MLP neurons of a small language model. Each row is named by its layer, matrix (gate and up: input weights) and neuron, and shows model dimensions 0-95. Each number is 500 + 50 x the weight over its row's rms, rounded and kept within 0 to 999. Numbers have three digits each. A neuron's up and down rows have the sign that makes its largest values positive.
After each neuron's rows, "fires after" lists the tokens most often just before its 100 highest values on Wikipedia text that the model never trained on.

L2.gate329:478501420504573524455444450566530367480448512580517472544561441468518504575512562435546543560537508436525526511423468537486547616505506519412488551528539555499542598470530429489609553483519442527470517599490484582413482485488467520496458521501622587504461528491447540467517542499410537540
L2.up329:526413545546509566389508468561452584444466487451597510534511468432409469512559467540423526578489610556469539483495465423399529516459457522550477523451494459456492530499527443528593513555492431507370491494428531503571488444531485402531461503564436493476608384514538446508510495492521599431
fires after: ".", "S", "C", "st", "ide", "B"

L6.gate432:394513416568418500486521534484585548605412490497601526465558491476424464394508447485542458484441483498592522533563428494487498453529528515624391522496523569558495507525593417462524537482504504532603542470561499495513454449491483510488506472594550456519515552532430505483496582523519489514
L6.up432:468545533507427555486469531366483574450440471418492489502463558525460464523444509474448432487459474606466452552468569497488508538517508509594496452453551550398503536497524460451534487514512463488439497456482419467517492489517402499478477526522531596469486408435600490499416503544431550490
fires after: "S", "P", "s", "C", "un", "H"

L6.gate37:473502538533526562511478527553485533510415506527490481504527585528478560561534532491552477460495531512539497398437498465578534412478447463507375428430520560501461406532585454480573474539529615545472500512486473524558519448505469460481480475548503464502498481481540455571585502424534594594
L6.up37:535567551551552565491456514509474554472620459533522557430595567537469598544435540408494439462459561470490441534411553427471561452502468473501408506585540473488515569513587482472476414498450528442523407561535551452521434494456548546448493533476464445500502618432542432536549468380525467531
fires after: "H", "h"

L6.gate490:487572586480452536555439560493484455580494431473531465441435478512543489539594581403473511532459500532423448559545482534489471536505516530551468515568560507507556546543471422552489544531556509503485590433494455494499576476480505542563434520507506506396466417589453405435506477530487516551
L6.up490:509485482487517468443559486516438480562524488482512504503474513435387439546477520470519482486549609618453585544538455447487380412513506549519478494552476449427497493519521596495489525494347498499541437554505493536567465463451538561482485498417524460549597608517514549501482433559530509509
fires after: "T", "N", "C", "K", "t"

L6.gate738:512479476407473524524529392508496480512443470497473564533475563513564433527563495450571563552585580570485477532581483438478444453533483532536580478556424549503479526495510525454458549476554434599584498561489453572503494492462530521444539469489555399486531453619437402447455448500463444566
L6.up738:471462506515468541488537481483423496524482505479479502460517477557491543543496506410586475543575540506516508530537532544511487505509447462509558525487505438460504530436506414538427531470530419412419504522528513505459480491500420491514388565511520435395503486567396532510534546451429392482
fires after: "T", "St", "R", "ir", "V"

L6.gate752:518588507581531428501562530579492516471525465555544485457528515449492581563518518417548424486473529465532502572527466525524377454439552526491466462598547480547485528493560506602511473445432510471520501512512446477608505550540547440497518375590541444489504440541388548515457508485484501519
L6.up752:510482359515479537464584529467479524453436487513545477489510514491459501499555522481521441548603439504520508441452567513493508525514536532514476412530550571508517581423502466485497596490443516443564420467459424620521537555521441504530418494504526477411457466519491490582464455594596455591
fires after: "5", "6", "7", "3", "f", "8"

L6.gate587:511495501549510472612511460439482486512482490482569543546426533530558519544626466449477475466561507487451514561506578506513523602487528486568489584564455440450519545407460499560499445443570429502485466513570378537488495396481536438533404490550465519459548403471550426452483470439476443431
L6.up587:438451501601496508453545519557477578589477493494449431566408554484497458456597517532395511447496452459477515480649520575466560487498509548577576484529499514468513533506469515501528378455536475524475364501546512450458441516481471523526485486512432550494571451543493485589492528405572413577
fires after: "N", "P", "R", "Be", "Mar", "Jos"

L2.gate631:543465478419538467521486555469572394515476490569494502558525438411512447468531507497434398587560571489455434466609534430508550453432495500603496470459450565549497589502550431405627413489531345416532520468563502507529470512586500564440429438579469524515531567522528487593550447522469404540
L2.up631:486577482433501429527468499441587516498492466438571472545512469466464483544441441562515506489448471502511569449540534455484538507457438464503482548494461589494462552602592524437429494511464510492465559490541506450465561433584528548591436538483463463512524571583454509463464419539491418513
fires after: "r", "ens", "ol", "ic"

L6.gate829:468570409562487509532469473436567510500493522487521542583449494534509431479539503428405497541527365590511495477523498521488511471544508514501568457544431452484440547507505452507524545482587436554572538521527524465470507520517460489486505448486554535466373538539580468440483509602469588629
L6.up829:433564511559526644608569450564620475482474592465503473509428453472572511493533529549526554551427533545491549470453509517399549535440511481475516564427617426504543526482473472468386429461415449549432553564533518507500446488471428456577505467417460533479567480405498401564513465545495477556
fires after: "C", "G", "B", "qu", "c", "é"

L6.gate343:472549483460408511569471520442490478611467476614507549521485487487527535497550507565513574529534487499531412555433495483574603585508433548535499426596448447555502651425568539531524542497495476456521487460491437565507577471514551476494540400510543452435503517395500470401346483456457549531
L6.up343:539592547504450527519479559438465548449453441460513561530466489467527536562522514502380509486488496482556375430516496483527461430426476603513380614502445528523479604635495514510510502555569575512465543495538576501548498438470467553477447522506484436457427545557504470502442534525493501527
fires after: "T", "f", "'", "F", "t", "c"

L6.gate225:466585527431484515507407388480601380474594489538543493411437486486570436470541403474464549556495433453508490474518507411513492435482545540498390540400516456513487540468477432567538553550480425544441431495521550522507492422483524526429535517581464587519481576542509526432544576572408582477
L6.up225:522464570555466454575499450517455458562539525506563566512564486556444469543606491528455526483431510531479590604496522428505436518470474460548514519569530454511597445443550462479608492469510510464541457584536543496543429505437540560495467459412435552502462516433600531510540556512516502487
fires after: "A", "Ar", "R", "u", "V", "ri"

L6.gate315:476563594524454372445497539541520535552425497518533419355455444499544492483523508395523528559466439423492553458518471483497454495468518436514397559511475567528422512508522502495475479488486580530580604474542538533506425450597473505526485444558547523477531412513464507505485445520566485515
L6.up315:443463498472511410506570495604548493453555580419455519428482471465487497528488546404414567482469559551576444544424478510516481435513517482529444492438498477478490416575509488471486486487402585564494443498427524500524510557503433537500556584539567472478473478576528484536455475461513504468
fires after: "S", "s", "Sy", "the "

L6.gate199:403552582462483564461493537514482471531493403469591514487524466484473506440460502477532394522459540525533530435509538512546470424504524498474498532480446512447551607512563512440434556579530451533506522488530489596507444502459528606488551447573552477384453516546447516464491480480469467572
L6.up199:521420572528482498481479473465486488429543458433362469528509489542592446392535524545498422586578495550523509531536507449509486493439543408571533466659485477511469563464544425441536501454481403538575444521404503542581529475530456525513487420495502518524578471405494520448513535544544502566
fires after: "K", "S", "J", "W"

L6.gate370:493504560553567415401443476506619528536529474473474593445506419479491644472544423481442496488453402505509460473514394567596575474531462577451527468564470397449466563479445486527506405539570554504494440454503491513535446515534500366497513473540542521587493417544518475563386504513477459444
L6.up370:436565500494487502546542507548545572493472514547455412553446454503450438495453508476576539484487490506533495512558476576452558437562589541514412559469491508506489420426563457558480596477570508445382513566477417562488460407537545390471460499472494529558533460478504393554450499545443576480
fires after: "f", "inv", "the ", "m", "l"

L6.gate296:458551509447491475477431416535506533506435407507523485424428505523527565539565511472435447495524465510423505467454456524539495516468494583609464556616435430539536512502493483521569479477467435510535513505503405510451471485462456470435538451574460428457515430442458503505538467507459556416
L6.up296:575529555522476441512459508597527539496689514498540547497436462497500520518554507505521520546444582503525442511527518486516581410486529483474532465569468505588472577455475468433531465491466541480511423568436554468511456523445403521495539493433438500574484463496429498563507524485460641429
fires after: "S", "P", "K", "s"

L2.gate21:533570432575532541459465554554503471531513498479472468485464459468502509569489365418404501487558396532531462501430452512546473500511509445547435516564506468489503448446487424451539471492509501525483595467451462509497487402527522504533523462458468524605525486547486417527578439567460484501
L2.up21:472548394480459551511467511479489476542490485461496440522519514479548526458469545543476492455469474571543452531461484545515447502484488547583449533538530583532448427481551508468511601446521506555479492407462544492497502451567508363533534601466571582588521508530498545407522465551542395492
fires after: "US", "R", "S", "B", "F", "C"

L6.gate764:474457547477428504516505459428519471407491547497531523598453416459530481494461515458418569468460555502495571393555607441485468476583603534534417535591415505521521480500415521506543502437502452532499426527535535544428519527434545470455541498448495514500456439540574378368414476478413536499
L6.up764:481554520450503459500498510446524521460611547422551566544537475466515527549532510472579559414392580526484523473500536467528479558498531509541541491555482534451515417533475480496535493428564406557459493484482511528418547513420498450391496546482576556536551455556487424556543514516415592621
fires after: "D", "St", "J", "K", "st", "d"

L6.gate741:596519617508558457501551500504442592443478482500617510470472493457490515597542443426409521482445486535440512380562586469550531483538492509467504509451425523508586447531472501549539537422515533549504480467591564547545572487499452474429438562468464502553437602361446431533522448371549552482
L6.up741:534517640485441559601535536541512604540458495636569531502422504408450392454453460494473490468476577561459478494501516525510521398502414575488477548480464465494458447565605580514498570463563549578510494430446499447485493506432534546488416583455573501481530515491489570503534452451363462525
fires after: "H", "Ad", "h", "d", "sh", "Sh"

L3.gate323:496484493492530510486528482573499549397490531470455461535545600509495441549481372479393552484424494560514529438353552528560501478469470510503427495555478498400538502500532449466484464528391566473436546455585476467494438506551546548483553430581435577555334518466615451457557501437413576613
L3.up323:531532464567502569501484593540469537492539456546434476433499546569532522478443519416380418487447502545518536458460599481543455564526458420522421500511491540411515568544465534389511563563478632524391594414529453470594425506596515507517414470493481476485425490441536487559545520450460506617
fires after: "\"", ". ", "- ", "\n\n"

L2.gate753:533606441478501526529450522524494467462533410574543455515530482518447425531573462546495451506546495441521548416507482387504397547520465538494524464425408519483526572563491429451506541362473436518511468473512441479543579475524465425447455469467511620502511439533457502534466498461403488449
L2.up753:480591448485516496520452489518561476573532522513581452495556472463513510581506594534587425505424611546445487370595525492531492580463497513481442520423438600621420528453553442524562492425500518589506524517512553574495590452471506549541545508465521493484522505460419473478481444432472473487
fires after: "r", "ens", "l", "o"

L2.gate158:439593552471471545449504540496508444453392439494492526519547410510451535526521534433446457546527427471472510431434543415471495504447372448588495536553528531504438509521445454491509522565528453435443538576504443480379513386446552513571490487507419552508533469560419517490418473461409493590
L2.up158:481395486459542583453465460530478490453433499531522537513587527458510474493526519547482450450504514576501462488444548554401491489438504511521548459393510440509418545458448565451480520547528551477476566545527521456496535533451574549522478445475460489388593500513568470488468571517481562501
fires after: ".", "S", "C", "L", "j"

L2.gate3:482627413489534487507452530492479485523511460616457537480467412400443545421486421529515442553474478442461505469572572528487460385499512446519517521648412535608425601491501465479538453493562461566508506428460541557507484438548492454566543441468521458473605531483424516564510495491557530461
L2.up3:428434469473592481475461522497502416526420527563560546497552464461457437466492537439460406485429543574550550532539487512554410452462511545531527556515484542556463548492521526462519561524474478534513557507442535582457461481450539510505441527515536466453524375504499556552477472467485532464
fires after: "r", "ens", "st"

L6.gate509:481497533467449539496476555475519589467464550594588521460461515501520516540470578544518583531511449607524548458518527537542511391533552474449544473505377497492559540444531533397590552451516578620492475474517338563454514486542494463456517538566511441517544487477469401568474564485498466420
L6.up509:490539464557502470455464494522474561560499529494375504461443531510602471517443578551526473525497525409624546545461544519460425484429532461439460582525483529535483493535552537563435581486459456517475459539588452475488455550610573458580456540485466517533422497568537429440597523515493503433
fires after: "V", "E", "pp", "I", "R"

L6.gate550:577473525433522455468496489555505476552455417534480525424505548562531499498424460471541508474546496467455601500385440507469497501508474566490476499488457422463503537554532466460488468565452487484570485518554529520584458515436460518534433561598536534474460441459399498487504488449567481486
L6.up550:566516474580608599488482564508417525437435481490415476452523501558533527457508444528503588511553564532485555518542505484483475583532500501388521470590586564487459496484579539573544527519489476411430456523538600442532547550503474460506450512566496584512491541484466497496533408630377518553
fires after: "w", "s", "W", "ar", "S", "str"

L6.gate261:538501451588465519547537442456486488454482544495514556451470517531458581534458411460490457463525477541495449459432454405481544524542443520583574566459517534476442487472445552621545461551592466428565422522528525508558501539576513473416514541580553490505498436444426471631457506488420465493
L6.up261:495404441505471567478482442514503596428497475473541453509456459517525571559483461484551389370535459496501450402556481512498519522533545496543591444461546548474525439459553511535463560561575494467477433450435461554473401502442499488466452549561588487474474420462519475549510544389529505530
fires after: "f", "H", "h", "dif", "l"

L6.gate132:504596507546466448589485465519553436478530608495461452481469421424444516603463398440406479558464482531502537451476574582465554555523476422493455520512435560529478403511490419531590493538602463539497599502486435484490517442538526557585497475386587555536410425564541476505574510482487490588
L6.up132:495403449494525440469501447452462430603548465562459516467497478532595402447456559382494475482458422426571415464461551501520598533469457461499455525547518530574469430538533525479474500416472513501525495527463538427496472458540537558513489603505541543417489471506390474404516602529568477490
fires after: "S", "B", "Con", "G", "C", "E"

L6.gate674:557510497484462434629484437499473494495466572510541497475551487496522534571578507431461525537375524471501486515430557590486600467455462493521411553455543560558447496506501439514581467401548438458498406470592448479510474486517513573499557469452490498520500505504470480464440478390511485543
L6.up674:522452566504496473478448463405528491470539512410468550335459471520503468519561573502392501447514483480531516551446553515517550487576526509477503497604535446478495471559488377505463456521478604491534515424499518411492527533434581417483486519540419494482571461576531441463580502483494600466
fires after: "C", "A", "Republ", "E", "Sc", "T"

L2.gate594:527517525428458570511461554480543399497530456518492512600465467469438535497521458485598425505517476407565548469460520533534502550427498492517495444561532506438522448521465498394417598511521474476515519399483493620498600553485488451489449522428567473505501467509447491538409440556463532431
L2.up594:425438545515512510403532419460496521584416458432514355561499499504508401499457569479505542463539522476514527607528499509575556456467598477421469437526514563498482475546555524461506498520515507495524606563472589483457436397502443517468521435442586529412544567548385532480471354480432483531
fires after: "B", "ach", "g", "th", "cess", "a "

L2.gate641:483415562477535531520536480480483463447454499497568535440453535526432488557552535489437466551476423524565418464612465489532470459573468545572495565519503431509574426450528479508575435432476532487560491495554457460444470452607551447518456583403452481511527460452449371512533557479473566475
L2.up641:428465587502515415463486416622565548543461534518480481501535513479472460461447461527496534543459542561422434568539421509450443569520444454479530532500467461586500610433478591426540461509455577534476501493477494490608465599521537449468580491582475436507473434567566529543495488521502431554
fires after: ". ", "\n\n", "\n", "O", "Wh", "P"

L6.gate581:498492423561372469565505460457490389522425484471503581480413473455469488496546517449584476479525462545457529475548520512477545523482524591558468570529510461535493586483481399429530501526483509517538472500526422607528510522419445426531524548493525522434510371489574444486527552388572543442
L6.up581:550463499523444450483513412425511459517495474474498576464436515480497469484501508496423460487486559466536357473404530574521541480454467561500532495513455484593534485560457552506548532523520631451479520521509561468578533525503538519561490464460454550486552475492566479529433644536539512465
fires after: "P", "S", "M", "F", "N", "s"

L6.gate628:453513577434413487537493399463615483507459464623463432515439475525477503524472510496532562604488476540439520526486563509564488476528454617502479388453486421432444491556607535615509470569441573499550479524535456508550489520473504504494451598454531564500490466570494436480506503562507533481
L6.up628:477546459499408572527429495412489489483507456524550502544521552517561447513532552499558552488473469507436531493507466483550470448488535538524479441542503471531491544478572525480538488543448460544526469539461469616535531418447515550465572603533518517546493558535366589414531587461560554541
fires after: "t", "T", "h", "K", "D"

L6.gate535:470480464565466536559490472544515486549555479526485615461490496468482499534526456482497610424473503547414545480541562418426483559561434558525519467558494565482500440514472491449496499545532511513564489470548512500574512426650493416489456496494526448557478485470451558455511598495546507511
L6.up535:505470486430539471517541548525538477437542460438508493426387418522508595479417384499492472529454485516512505564457491525514515477475592493419553527452567464413558476454513615556460437526502455510535537542483552518547514467464421406512461496448384495581357382486567467541435536479541532442
fires after: ". ", ", ", "that ", "\""

L6.gate762:475506448413480456521515501541494504483481421536482521497446546471538423517610493594501395570533531540479478481481592525593539468513474575522549536487434484431515488471475483450499565492572418583579463430564379475522510552478481510497541560523435506416552493574528527476402517539447505470
L6.up762:465460517405474543500432478409534620566502388462577458458594537524428516594440550589525489526549456480462536514535509529573517510560407614549521546476487429428539538513516412463490466494522541457525516491489441533446452446525523534496467547534414498496510538524460553550491509472468482640
fires after: "T", "K", "Y", "Sh", "D"

L6.gate57:483511561474513479518423421437467499574540520549496469483457470452455555579597492550522464449549515448471442509491451544623542510536447502496526457565588578420572540580453512489595494501579517515438533554490476455493466418552506477451506473543571461466473529534452483502487488556530459526
L6.up57:541509575541432535506523564524447574473462530516410554481503490453518603532482444458574530516526494418470506451502427563447438498499381618587538508536482487535544557572613521510465507589469508467457485432445506529547459480461536432505461450590494476454554468449535515586554522564496510407
fires after: "such ", "M", "m", "known ", "to ", "mil"

L6.gate443:398516457486458467443468588438481492522483483505505442522530479537511465544510515441422544513520410494559471478463516420568499557589543497496509524499572442454458548491547482523528473478488569628541517460586506546448489521484434496543495517507485488448524509511607509423537566502544663496
L6.up443:475512490496405485478416530534422483491417452593530504515421500474487493519494487394532521475662612507466587478446539495556529487542468477518537463511446578459555452512481511471487592527492506523452489412522578540485504487478485516418521469534483456498611471481542506512508473506494583407
fires after: "J", "d", "h", "T", "Y", "K"

L6.gate3:422597496493475409496498596567515472441456528506475497431471482425530533545473608483522539587417423563525479461410540603543443477469456514518486492508537556526503548482544490437469514504543484545595390478469415517492504520428512526524575510517571438510489459470514497442472494521611497541
L6.up3:504483473511511543430461493447522436477558553536641437422479497496546526543424622477501536465436521439620470385490512561534582440562501613555508517529500451501494570546483488589453486525485422448457518509553460440457514509441468466535416494464604582446522428529518512500571602521628531537
fires after: "S", "s", "St"

L6.gate620:491498554522550458466551505522454503626547441551524461504485466465555494576492508469449529444485503484558589569436600559543449542451415534492456437635512504453561552543475461608473519500475509521604426497457471562475414484449516609575497430508496477575505505522431498599489531500580478447
L6.up620:360593562540519582510422545467515545559465541515444503473601482495502517539510401542576524539492432494478500549479506548514569509483427518528395446506492481404476494497521505431483553526535569527524512470537495463572564519442533601509507443473460479483601489471530498540469502478457524505
fires after: "W", "w", "B", "'"

L6.gate93:553542556497461506469460574439451542522545522488520484495527520513524507519524425407443487573498544529538522519501470367518575573447483520567513470554503495549543551443593484482389451516497467490588456511495539508492531552370418506440443450406438555536490458401503530485441507385451602551
L6.up93:523487526516494558570424484561517483482541491544584463428488505550494536418474541500505493533454563416512558529514470526597609517582434590501491503463493515441521472461519460549492545489433514457483456472534478514461405485487574533547500434565357528550493518554490429536477499537473436498
fires after: "W", "6", "K", "w", "8"

L6.gate431:451568604540473520501528587585475463492547515535446598466457495554543480487536558516417513500548498558439493504442535574427522420433569545453497462502519490474508443562470458495478499527438466593523508509525478522570506499421486500516472564554547444489455448511571471475420533427513572517
L6.up431:520437507473503496536467473474549493501514491500646574490388440600509490434581517490516495550512589521429538512519495544556582499558513483561462450428497451491475487483604435545558547473457458594425491425576462578551463483450546407516563497566409511626430475533470452532481500463412543528
fires after: "v", "| ", "D", "J", "V"

L6.gate574:457442554509402493495500480619499486469451522550566497435449543461401475509543490493519396529468479415481466567529582513532499519464508479543527549548455494469475472473557493575528565511498491567503428494454376578592497472519541527571514375600464495425482411543536478487436552445531421473
L6.up574:564456506462515586508580425484520465506537537515492506431557459500522468503500525431588472471522524550562464519573575533489426454575531510516542445478468523467487536570549476472521594484441450508565574498469491543497491532533483388526426467556476487383414489482477404530453410520487456446
fires after: "M", "T", "F", "st", "t"

L6.gate309:424538500481419552560523470506522487508389487606534559478451507510486536477527489485513499472536539577438492583540466538538509498516574494557522522500474500538480428448566452587531462426414428524612405518468482508482423456519593532414559523570410488431554517539435497561452593531383490437
L6.up309:576590519493455439516502363511481542484443459522442493539518493533545506501505463438464529579484538494585406559500516549514485436460461585539630514449466379543534455575404524473481516586519487499521544532489551499480480480454555553499436505517453487523555611552552497525449411600473482501
fires after: "A", "R", "B", "T", "D"

L6.gate708:451461524435474501556376477462478482520579513512487476523514412451506366441519472472387464429539521434488580513463454481489470528428545494521631477483526468487455503460415465554501401353512454478544526467507556503518466470510404512471515577473555458522553498554410532479494503481451475483
L6.up708:469508541465429522543432480572494537428535581501515519582528467469542502568435518548397537458585427512417478425503467458494514534505512481480546545521479582458528613593531552588496553491512458499391472615448467546479487538476545517541496544505544516471502497504477537560568420522417587522
fires after: "G", "Pol", "pol", "g", "i", "a"

L6.gate665:503538507488510546596427416373529382502556529443468493533477445456467516545486526420496509576464479529479474496459485353480527541480535515548451525483466487506442559536486495546590510413569416466480479515510491604471512549413491525434529465545566509540414522533439449537494487460528583552
L6.up665:454453465449417518513502494474482496566525590600404508507501516523526501489478475458556475544493531460497527499437443421504567533576564554512607541383556483458524503517473518448548587515430488447458555409462436523533544525519537511429455521512512500585371504409431459506499458512497530484
fires after: "K", "w", "g", "G", "st", "d"

L2.gate62:532472445557456476420489499479545502391503463555535423452497447458395489515463489589441435510505521518492468553488521495589605496520466416517535601454432569567447467431496405505524427449457434586477547510512511562521572529549528476605532495542490460404515538489552488430496464468541429502
L2.up62:452534535593537577565462429491562478532430494443348525464496511425469526530487453469529506529538504472514503540514495495508464484500464539469441562521567560518424505440492542604480583531518463436515444568560572510446469451629507408476501484588480467441491499540458494462528364508573443524
fires after: "r", "ens", "Lou", "ent", "qu"

L6.gate433:544483488526506496492473545630511435443553457490473519415381507606475503488525498509475523506528428507485494498449642523483596443465475422555555470549548495452555477408482519566589430519509469476570478530655517530445576518547460536533499537528399486461611450551499465486535460462497525503
L6.up433:470443502534533446479492513522505570530537520550450441436437450546467482410433576481500538494481568520497473521527505559510615478496480526401580467428557445475451485452528596556547424539478490465563555560566483583430575515558408431555494468430449495598509527559382519394575452473487503538
fires after: ", ", "bec", ". ", "as ", "\n\n"

L3.gate17:515504485477463451505512429466481474576462546437532593582449538557511546538476478517494490583584488441464499502447505559531474488424466607487539507539518619571453470421550426587393490558550547473513536494522447501495561441519484503522525481540501509548527423457469551561569483482552577582
L3.up17:594498441504461600505589513395528551499499506516430520520473504501514468584586481642565554464492512485511520475474506468553521490506519497515525406395563562501383539495506486439451496576459501502516517442496553481456526490558488458534530532453489545511524568453424513477516459559595451470
fires after: "9", "6", "1", "4", "2", "7"

L6.gate361:491468570539442502587592519518495443535455387529433543464467460464570513594557478424484484505453371578522469519501522546538498614464586460553578550505512498562416429496511471441464470531477512528489441472523528466430537491572487407561495434596504478482552449485480389591434486473548533599
L6.up361:572429562411514594536447507549541513521488488521443549491551541424430552563516548494446489497473468499474507554578535480401487431445440487581544523466490481571581503426509521430498446449505543631476535452467530470502487529526474459509515505498452543504537491501481574577508418560475560532
fires after: "R", "y ", "Al", "M", "Can", "F"

L6.gate444:526525427495405545606452469481494418560564492525553603493559528504460480517574532519504550522504500512535623450549509487471452519482478547480484488575547544489470630498475435465551497471582500553561531487448457485470586442534482472589439532474575474493381512533432546511491505458470486557
L6.up444:479539477489483491497537479547496497519386555528497485476624612477492515515495504567596569451459583460499552488549458578522525572399419479514433503542543530467402547408567472408462436553599592442476492516484470558456417454523489541477457538491501484534510507443497488551433559471437506567
fires after: "|", "c", ".", "C", "A"

L6.gate62:464421553542507552512485432601529398476557470500535474464395440477447432409504563524537463508467492553487596479553541459486466424533592519509509496493518470477477457471480506379558518418431484531466513556547422543481551479438503421505462496566501539518502470510545547548483643493607535463
L6.up62:545551579574452467507508490522494505401490564547551459538515492505532498505497455534557443443498553429525464517490473439385480443491515447465492473499521583391556525401482601452490576468458484514543533501550511484437611540426579501392457477555577532460503542527539431544491500461413505567
fires after: ":", "D", "d", "Cl", "."

L6.gate392:494564464556475438495475528520444391477424474532529417553405496502544544529488480496460472533608401560489462446482514507435488484487538490486433574516436454508500586480571506469565471432524528577479422508496505534507511419489546473487582549521472436455445527504586402557576523490479501542
L6.up392:582445508456552437513452473536446589565568403472461571469504545468521425436457502451547533590576551521497521464502559489485575476545611423555509558489452540462401487456527450465543523467507488608472570530432511500421539469363454515480530477511540464459431623525499525511521536509460582597
fires after: "D", "J", "Th", "L", "z"

L6.gate428:370524585443605492533481503500614433557522562535528415487542454505561482457565419476493544527479506539551500455451577506533588534539440494455458498485521584517544482543511480445576546505568487506415529509514510483473488488534460548559476531402519550413533482507554471426552518449565513486
L6.up428:568471460501529609501503516544567541514537500537491561491457519462500543499452498518542443507540586485478544566437423461525594572494504635529408464538466525448478436456545588542461493510521590524515444554507518537478415569477434533437558500429522463522474507482474498419471410548474491478
fires after: "H", "St", "h", "Gre", "st"

L6.gate484:512529548557552503427440421556501550501431430549546522371471436549500484428543495535530459436551485421569410439366547534560502533483481511475497416516512526441549487498496480516489532479535499571584474436484550614507525554424534482421440548577535486522441492417594504532467465426580576482
L6.up484:469501595496532577585468477470609565487422583492469514454555525457470515587452470549468450573555424538436527495436530477481544562522491556516486572466396587455567456566539549496535559521473469463461482421505482459589435508443488490535573464574492598490507575415462486651543427469462483507
fires after: "H", "h", "M", "f", "B", "m"

L6.gate393:445533527531574458545429442456446612502519459475555504416436450516500491475539545493424413432483440460504432372424537412483516505539425535478493521511424536433552502525477513517582490511596453559377461492487508546478475515456527587553450541506562557538544495488532435458491519440552551561
L6.up393:525550520491548459501495419478587477454397457492459445439529558496611515527485581545476559491422526557479468511544523584515537395565509563472417437474374535498461530586582465591527434439475497467518511574519480435510532523520592570453549534499506559536475431565535559572454497444595457519
fires after: "J", "H", "B", "Ch", "h", "j"

L2.gate552:400523495459476487505512477495498462592398427430544433449454471556416429529495480462498519431511495623439445540451506504546545459466430435512403567505487450514530616514431477566543530421475517518463577494544506585429522461463561510477534518534479507484413458448537546439561480454504470536
L2.up552:442547570482476406461481500513474493596457512419437423464456519576421506507551503459490420520493469599411534527424642491510528494430468440448386481543571611530503511578527463606507548506537462570464610531528508538418543502473540557448492511467450532436469580400447522546573511478592570646
fires after: "\n\n", "\n", "ate ", ". "

L6.gate346:504529486524512481469448450503439560545516481546481531560477461430479526583425521515528490542577488531427479467494475497521574500450448556559447575475472396478475559450453492461540588434542473566523507485429449574572458495563555528541476517517518478424444484534465457545426523482559597509
L6.up346:403397566483469502546436436435498569610492535450483504485552539497451530486471524378575471507526504489583446526427443404473493557553574481503553430513597506535446526518546514515505555430573509466521493552488539539418477589504545566492432563500564503514493466456437463401568450475550489479
fires after: "H", "h", "ond", "ent"

L6.gate235:506540498368459508554522540473506535595520431517497556502485505525452519463554477387500385448571371483563475462525599543571454533485487577495562374489459451454498489528448447468640486442456502533560515528448501535491484472504532500516549509475507468401550417460479417422496488545494540497
L6.up235:497491490516531584550452463486432471553455493515511453451537499461427541547587440481559590551441518521566560425563512455516428436455436489444457501504559455574500508566538469527463476453461533477555507523486476592426542421577459531457476477450525498512439427585483447525429478459473471522
fires after: "T", "G", "E", "t", "In"

L6.gate98:516503476546555475536508521470516467420487530515484511477506437449448565537512524442557431550568494468472503492505476518491497494527527461601468520539593639506522561444446547479530582494515439619459520533517473560613523528483446470541517534532471562529452431488534462504501520513554511437
L6.up98:506445530487460517562490590469487538413514500499484446479388476438530510461476535535569465465555518526579453486527481469503505417516527430580455474516551609456583537493578528498551556477486566506416521483462478498611502610430451552506573588540482556497611469531540427514536533521519419508
fires after: "S", "J", "s", "St", "ain", "j"